config.toml
norm = "layernorm"
norm_place = "pre"
rope_base = 10000.0
qk_norm = true
parallel_block = false
lr = 0.0121
lr_mult_down = 0.7
beta1 = 0.95
lr_head = 0.00833
batch_tokens = 32768
seq_len = 512
doc_mask = true
train_tokens = 400100000
steps = 12211
dataset = "wikipedia_en"
MLP neurons of a small language model. Each row is named by its layer, matrix (gate and up: input weights) and neuron, and shows model dimensions 32-159. Each number is 128 + 32 x the weight over its row's rms, rounded and kept within 0 to 255. Numbers have three digits each. A neuron's up and down rows have the sign that makes its largest values positive.
After each neuron's rows, "fires in" lists the words (lower case) most often at its 100 highest values on Wikipedia text that the model never trained on.

L5.gate887:137139193065135069113173162112077131164134117126138155157121090094153161134110141137089114042121182075147182107144173141175135102149159097059142132103166107180159112160107115123072152136128151129118110053150101151077161137120123136166100118117173135117064160116101041076154103139092133142149063108138146174122115183156124106203169125134142104088140112087100164129072120149099049110163
L5.up887:082098152099135164175141132151145138099127137168108184101130193132132156181117074106136110148115109120137175093153199116115087105134173215112166143125108158081134073125084126138111109087123134149087094146124114191140165117149095130142095153071143191112079115141147150098061126137161100136157136112123128143168087097110134106212078148157105086126103124139169100077157095168113102129129
fires in: "to", "by", "of"

L2.gate896:137156125086114076167129159105102104113089096127049112187154080134139093111095171113124129138091171140141147132162133101126080126094091139131109125156098187070069133190152152108098166093083136103151167133156146131156159118140160148077099143074126093083099127163165061073141166114145123155125091174118155182067127046196147119146150108126076124146056164109128128107150137129168164101184
L2.up896:111137141092170146167108169098079079101084051150118117143095073194075121127181116115184133083117136122079131153159088149088139117132134179139152109125188149053107107134096099093112085117084151138122159122163102114148075100093161137114168172067111159080092080142104091120163137120112053129071102109161166134102154109183119139081155100116137181120070137103106124101062175152112126125133
fires in: "the"

L11.gate365:161162248130142122095132110172104163113090079125094141099110119128106158173182089097098083138090129086146117056124109154086138161162145172088119071138179133107146112137079156072088094091183103134138119145136063145122164113052104103117073127123150136050139149070132128131099100105099108135122102084078167089195123144149139089116139106183134166126120170126159119081129185109112139095146
L11.up365:129222199202142202116135125170126182130081138086094124142130108135113131155171066115117106135122117137126143177120125113133140168177075122133114052139089155176149186082117136155157066099168125116096117170118093212112164130107091127147078159149161088148105108068137158148090117123137123143151133098074138102120105143121129132148170157141206165123147143158145106088141119175115128178104
fires in: "of", "before", "to", "from", "thus", "without"

L7.gate777:163139196131095163114135095155114090130096132114065141166134156129119158125178141165052116095147123147160122139141154081149148147105165100018127085131078114118136124141147175145048062120160160122129125133132118133134140129102102117069172089092136134161089112119124092099072120082136103161126078075109139107095175166130088177176105075192139182154087109157105124154134156131097101158075
L7.up777:188136046146076138118115134131094145110111139188150150180124135164190115099065071158174139176117138155155153185122198117164144102084159142091138168089107124112129199139091152129094209111094107122114121106114106097109118159134143111151089113082121111141118135098175129113156180107142129152144136128225120163086088127129111141084070129123114086129124150121122116084113123081169113108113
fires in: "she", "he", "as", "such"

L11.gate838:143114175173133117111131162212107152137063108169172154144134118138173116143127181188149091189098181129148119127143126100107086137099140132125140126146101116122080120175120159130166163175125145186164157145228112173104173193134169137128154173109106151121108109107173135104145185102152153187125125160144174115144151154117134117142164046168185122112105181109159130090150104159157128094139
L11.up838:184127096168081160148142150193085134121108114213114154123157161131191113148099181125143108172101155140165173114173133163124114120154119082089120128145152094141065164095095098144066189125164122085161084135183136142086113174152131138111149129130158102151108183096161121128152167150123061108165155123096130086108141095111136194157133044144140137156106111155172164101121137162170139116120
fires in: "s", "his", "the"

L2.gate228:155130134123114126127152159088152073115125137159179133125127090109070083186196102099140112221086104072096099137118126115156113170127079135159178072094138116140064110123173116158172091149109164089182132129133148156170117143092133125128095145135087146086092137063124094039152101149175114194191193155131124118150069142109131140124121127123123126092105113105139125160036144100148125141111
L2.up228:139113111109062131050140139130089130076146142150130077059096133097061095105208123145143120161135146094120117102123092135120145118126110154119159127070114150103071124116066144122092108105168152115099115075110139125113135130150064149137111142116119155106076074076151098100126136126115082197134132097100134137138095145057135139135166110064159176087130054102118105155113167133122189163137
fires in: "to", "into", "would", "did", "com", "covid"

L7.gate850:065136096112115187128089080165147173078126085129103124185135077140153090102131167143100140186148137097215131164133135107083129123160158108178083109109155160137124135156098105172121188139158141140139200084103107142152129117086150082127148149112130112099122166105172113163158155120115082161166127106092093113128191082152144076158178134130141110135164124143131099054108174143159091139127
L7.up850:146186142138121102060155135108122098078130115129130122148110076145133078110120089107120133125080094113150146139117138138126089156164204203150131106134150120153172143166149164164142063153093173113171113118138073080130131118103161122105127052163102129075109145137108098161138140151126075113132127106144168124119168050131165129103109104188124053163055150125169115171146132149144157145087
fires in: "after", "of", "to", "before", "founded"

L7.gate22:112063155104121121118082126154112091112136120181160121166176101131098052083087175142076088085167168166116093062091103117097078137150175150075131149120132090081123131113122178174093208158144190160153113170137154093105110107143118122082139166123049105140081135168165144124120084084168102098122120101128109079083169140128106121133142102165136106179122155106129174156180157112119115199130
L7.up22:173149112150151102126082175093118115099154180129144172143114161130164094067073118107042115195108148085120176114136067126095141128148114168104068174170141154137129146090058113119103129139150166081086118165100124136148161144154096116096117108102173079156114109157182123120132174163160111107158151177077105110118201111210147112122106076120124108172123095151152158101080151123102121123185
fires in: "the"

L7.gate900:104084116146121074097151145125068139125100125087112187168126121135165130140143165082119135133154134153148108134114132099163147164088122103113053124208125159131176128141161137098105119166164151146118109079119087078090150134119138062106117067183138135115101159058151165130133089158103151117085090114103132068153206122113030167114114147155107113085104135119175156135138159119155125154167
L7.up900:155160166103066171156109109143166106203104104158086124126122110060203131081147070175124121118125197158184106137130092192152135113142135181105175124106139132166115052144137126183068136129109126112144100184112106092123094078107122120134143153098153106141116102186172122098150134136126099108124125130143103126109114172129172158139108087042115131198087144071156074159157126101153139110079
fires in: "she", "which", "he", "also", "they"

L12.gate474:157156105147157086095186127163155114169156151185074203111190173142161047128114133111114093092134147152170094078119109104082115138137111059146096106179116069126148187129144119089108139181151111156163136142158147143104148089119212130117100150156178156155154164062131149132103111096083092165136105091190114167102126069166114132079161115176112117123127205120099116098129154134131122148167
L12.up474:074067089121124115108044133157132110082140139121105182112085204074163091146100110117183156077174129098098132120106119159086151117135144102101101132083089128097091176126127035077081098116156083128145119150078145093140115144161190116129160146113117154129129118120148069148086135144117118190138177154142086143096150160114115057091101126087108132128078108106139146145134106135127131145120
fires in: "was", "united"

L4.gate118:145135145104094197119170192210120191177150105129122123107142142143139109085110115137113164140144100145118119144172105108157195112122143143120159129115180122100104113120105186127092091116062163143129097074084160136157165196059131159141120126080125133117118127130170170105094197100129105166088153114154123097057115130079080099170100118129140118127165105159137140104102169117123162065058
L4.up118:125125133086110143159084124148192110154164125146149125147136115149112118156153185084149141109109119147159100179137164161109118122123205138156174138139114141067151118151149129074092122134069161144152187124157132179160148144112146137135102092106152106071062128118160170159131155142125123163152125193138173134088118082139133078156140116105106035130146114142106025075087152114173129129121
fires in: "he", "they", "she"

L11.gate562:161135191156122101126157107126052199074089140170116136149129136140113130117104191111144088147060091143148152118160127044125169166103122150123096187154096100043087128159103072055105113138115152156156148203145150118104103153094121106094133135082159158049094103137138126101123147088098128113177128155143120164132094144127082116154111086148091142174153088103162076128112119097126119094087
L11.up562:127145161137123122137135118101085142093071136174168095146129170112102094129195066073161126161142115175114153181142090178132198149087128134153140155134166147125121071119140106114144162116117172112207128172106139139102159158132122126063176146138158155150137148125195139116150118135126153122131096084110113118077194060153145098129179127184138133184135115124181103135127092173140162126154
fires in: "the", "two", "including", "following", "contains", "other"

L7.gate224:127135191123137152108128097114142092134130099122128149079121155195204122147148182140141094068117121129105158115069174074139090106110181108141117124098160161137128154111145060132097154142152185149116177132092117134122067101153153098157072140121094062078150148079148100120151125090095090070201086096119099136118106122113175171162142148106082117114077084137109108110102130125103127166104
L7.up224:132121147168163097095156161126129186108166140098149149111104132127098151129154160108125076100095117093155111126162118124139140178072152155168148176172155148161137177127201176089075070147150137101142228092155085140119135108140129092150093127111118191123117141171170059138154132168087067140115166077113088072085100104086117184144072162120086085120109133141137102118123174143153154090120
fires in: "after", "during", "until", "following", "to", "before"

L7.gate832:116096098161122190094134112142124099111103078133170133122174132078129114100137096103081124124139169169114186103058113132138108150172095101080133187120132156111169088146132122152115151087142105126034121158138169110142126147149145139171150198121151150061119209107125120113103110117121074112139092094117156148161124158159132118110161098133125169057164154098124153210112137134155158139102
L7.up832:109137131197175150129127109187129148133066117142102085098106159126116151129067093121170088154099107146175143161154107110110109167100149112087149104098181135075079150104143137129121211169168137135107089109090094140125085115192159139171123152131157161095089171107136131108166128146120058067095142111132086065059088142102099144113144112155180107129117098110150133172122096128158153112142
fires in: "is", "the", "of", "an", "thus", "most"

L11.gate758:032113144158111149125132111199124152130129148154120190141174110121120073147109142161138061105093113095126106096106186119146144108106139112136130152098131181132177079121093169117178122138154175140112144150116131159166107086086096088056150123100179172153111076090154114150072093140086125205142091155116111114152122201074177180138168093075141104082166130089105161168106097122125147153154
L11.up758:152138127163137119073090079114101170116089100163152200121122090168146128140148129120139110133136125089126167050111113172157150108163127159113149120159177134112143098193135114127106170121147160134118165126135127203146082112197122083097100146108120151059157108093138192147160140056133167177112159094146154141078077120135124121144167107169149213078161183074134164091097183143153123139124
fires in: "in", "was", "from", "is", "being", "to"

L7.gate223:116107158154062169134156070162107106083096108128099154171077146121130142115116132095149104101138199104121169154156159184134123159140154057134137129161119086121114129107168045114121111188099177151102137099078139097158099118121174138201138165141165147168125117160098087144157146140148133151142100067094053085079117108085096147155150117083170163075156100139132174137140145102122097132108
L7.up223:089151152170056133152123123134138144089077202170138127135142087141163131114138131076117113156144139113100093132141146157173146136105163155124194147130154129100063120111152126138078093073117163114093131112149146068109106134151134097123050091103079135181090129204128119131143204066104126134127177080178094147129141122117170104131182145105127100168184175111128098106121218151143138147129
fires in: "he", "she"

L11.gate618:125129160125131158107081135124116143076094061152159121151077197061164126142171069076107107179104117127126104131142143098133129161130116064146155112135133136149118075183078090139162118128144169123141184171127171171092114133163114092145139081098079115118106121074208055115125093098123124140109116044111087145092121153093175129101121117109201143153132079099121102123102102149057118101111
L11.up618:156194124110130147172101125110075146111157094142043174107133115121136128079126114128103149114129125111070102128134119074100206172126144127100099115114097137146121112168127119167083108100172147143092132113115156130132113127131087163117115084149122139102166106098084108130180127135160057119176094145185109105111098146149100146119126135048084216123133151143130149112109117142116151096148
fires in: "did", "could", "would", "does", "may", "to"

L5.gate4:057066125159160092148204152108116131121156132167087186108086194134185163180095150072085127178169099145141092156125062113108113105080121099125158068174184083119138148143139120114124125084134099105091114151107166138147084109136159115129132173086114147147127181109102156140096159078110093083110153149158095145131120155147151149129152088124133118055134079122154112146177141115089122038105
L5.up4:105134100097121140211088103137143100138111159080144120110170132108153119114129060128107111120117117105103112158130108140112124097122168132114116105170105116181086145128062191086128113129120103141126104187076160159157118145171091140088186145146129144135161159140074138164085173132128089135179141109092122107104140144125054101148137086115120185113149147122067080110151129097105031097189
fires in: "united", "agricultural"

L11.gate476:084166174094125135094149192083077130100133103196110094129148103131086109143117087132125083113070175118128121178157128110076138152100155127184103061095143138108178137149123086075113140144145182115094128142136105068157105138162143088142044094144083088052172126119136106103150111111106116150115099112132119131153145143123056197125108132142175114159143132111188138069083108142170103089141
L11.up476:136114091138087175181111100135130099140123116214075107147155160128125104110179136143120144179165199127147145073083147121142074136123134100066176116083182148147140093141162127141121124141145170147079121106110129136126103189081110085137123171060103206120146146135137118147091193128090141096130102158152105134166135143137190119135139102123171169118076116163135065134163144167105139140093
fires in: "until", "since", "in", "by", "to", "and"

L12.gate416:127108135100143144087176116138136075130166069168146191087112097170166144139153126105125118121090147132165135150087154146085099101146176135111243053108111118159154105058169134104097098085141115162152175133110142149124147101136113092151074142098076180076177126070176138137090089124094091095183113090132098160145097155108081126136108143110076134100113118128116102062119194150138106127079
L12.up416:051117126155077133073153088189135161138132091132137176137175153143161130152194158142112174158126111107130148093151096129096143168184141146077129138108154170184111126113070160104135108123107136198135164113075169131128133159172159100140128147142104157086147127111190177154204096092144174147135133108157147121131107168139190108148106132153123126149150150145176157112079141126122137191155
fires in: "was", "before", "to", "from", "first", "began"

L8.gate183:147082129075137108151153100150144109108146091157101070120115146094138092133147145076105146099114099158167159095126119179124181130142151085109158068125118137149137106127079130095101165114148072119121111129146087150092109122143139123132105074158138119038163189109079109118124072117060065028066099073081107049120076131141110125052145106147081158115127094116135101158130162100108107105151
L8.up183:155081124132087194172098107126070118175094153115164121141167129154144073183098132154167085130159161157190145170125128169153144105196143155154126171112126127118153165163147092118073138132140100137186119123214150117093176126149180149117119096153145096181121146150126198175145121130126152144117144144146121131042178135139099196102105117135108166112162085141138149123127135131146126184154
fires in: "station", "company", "album", "film", "it", "band"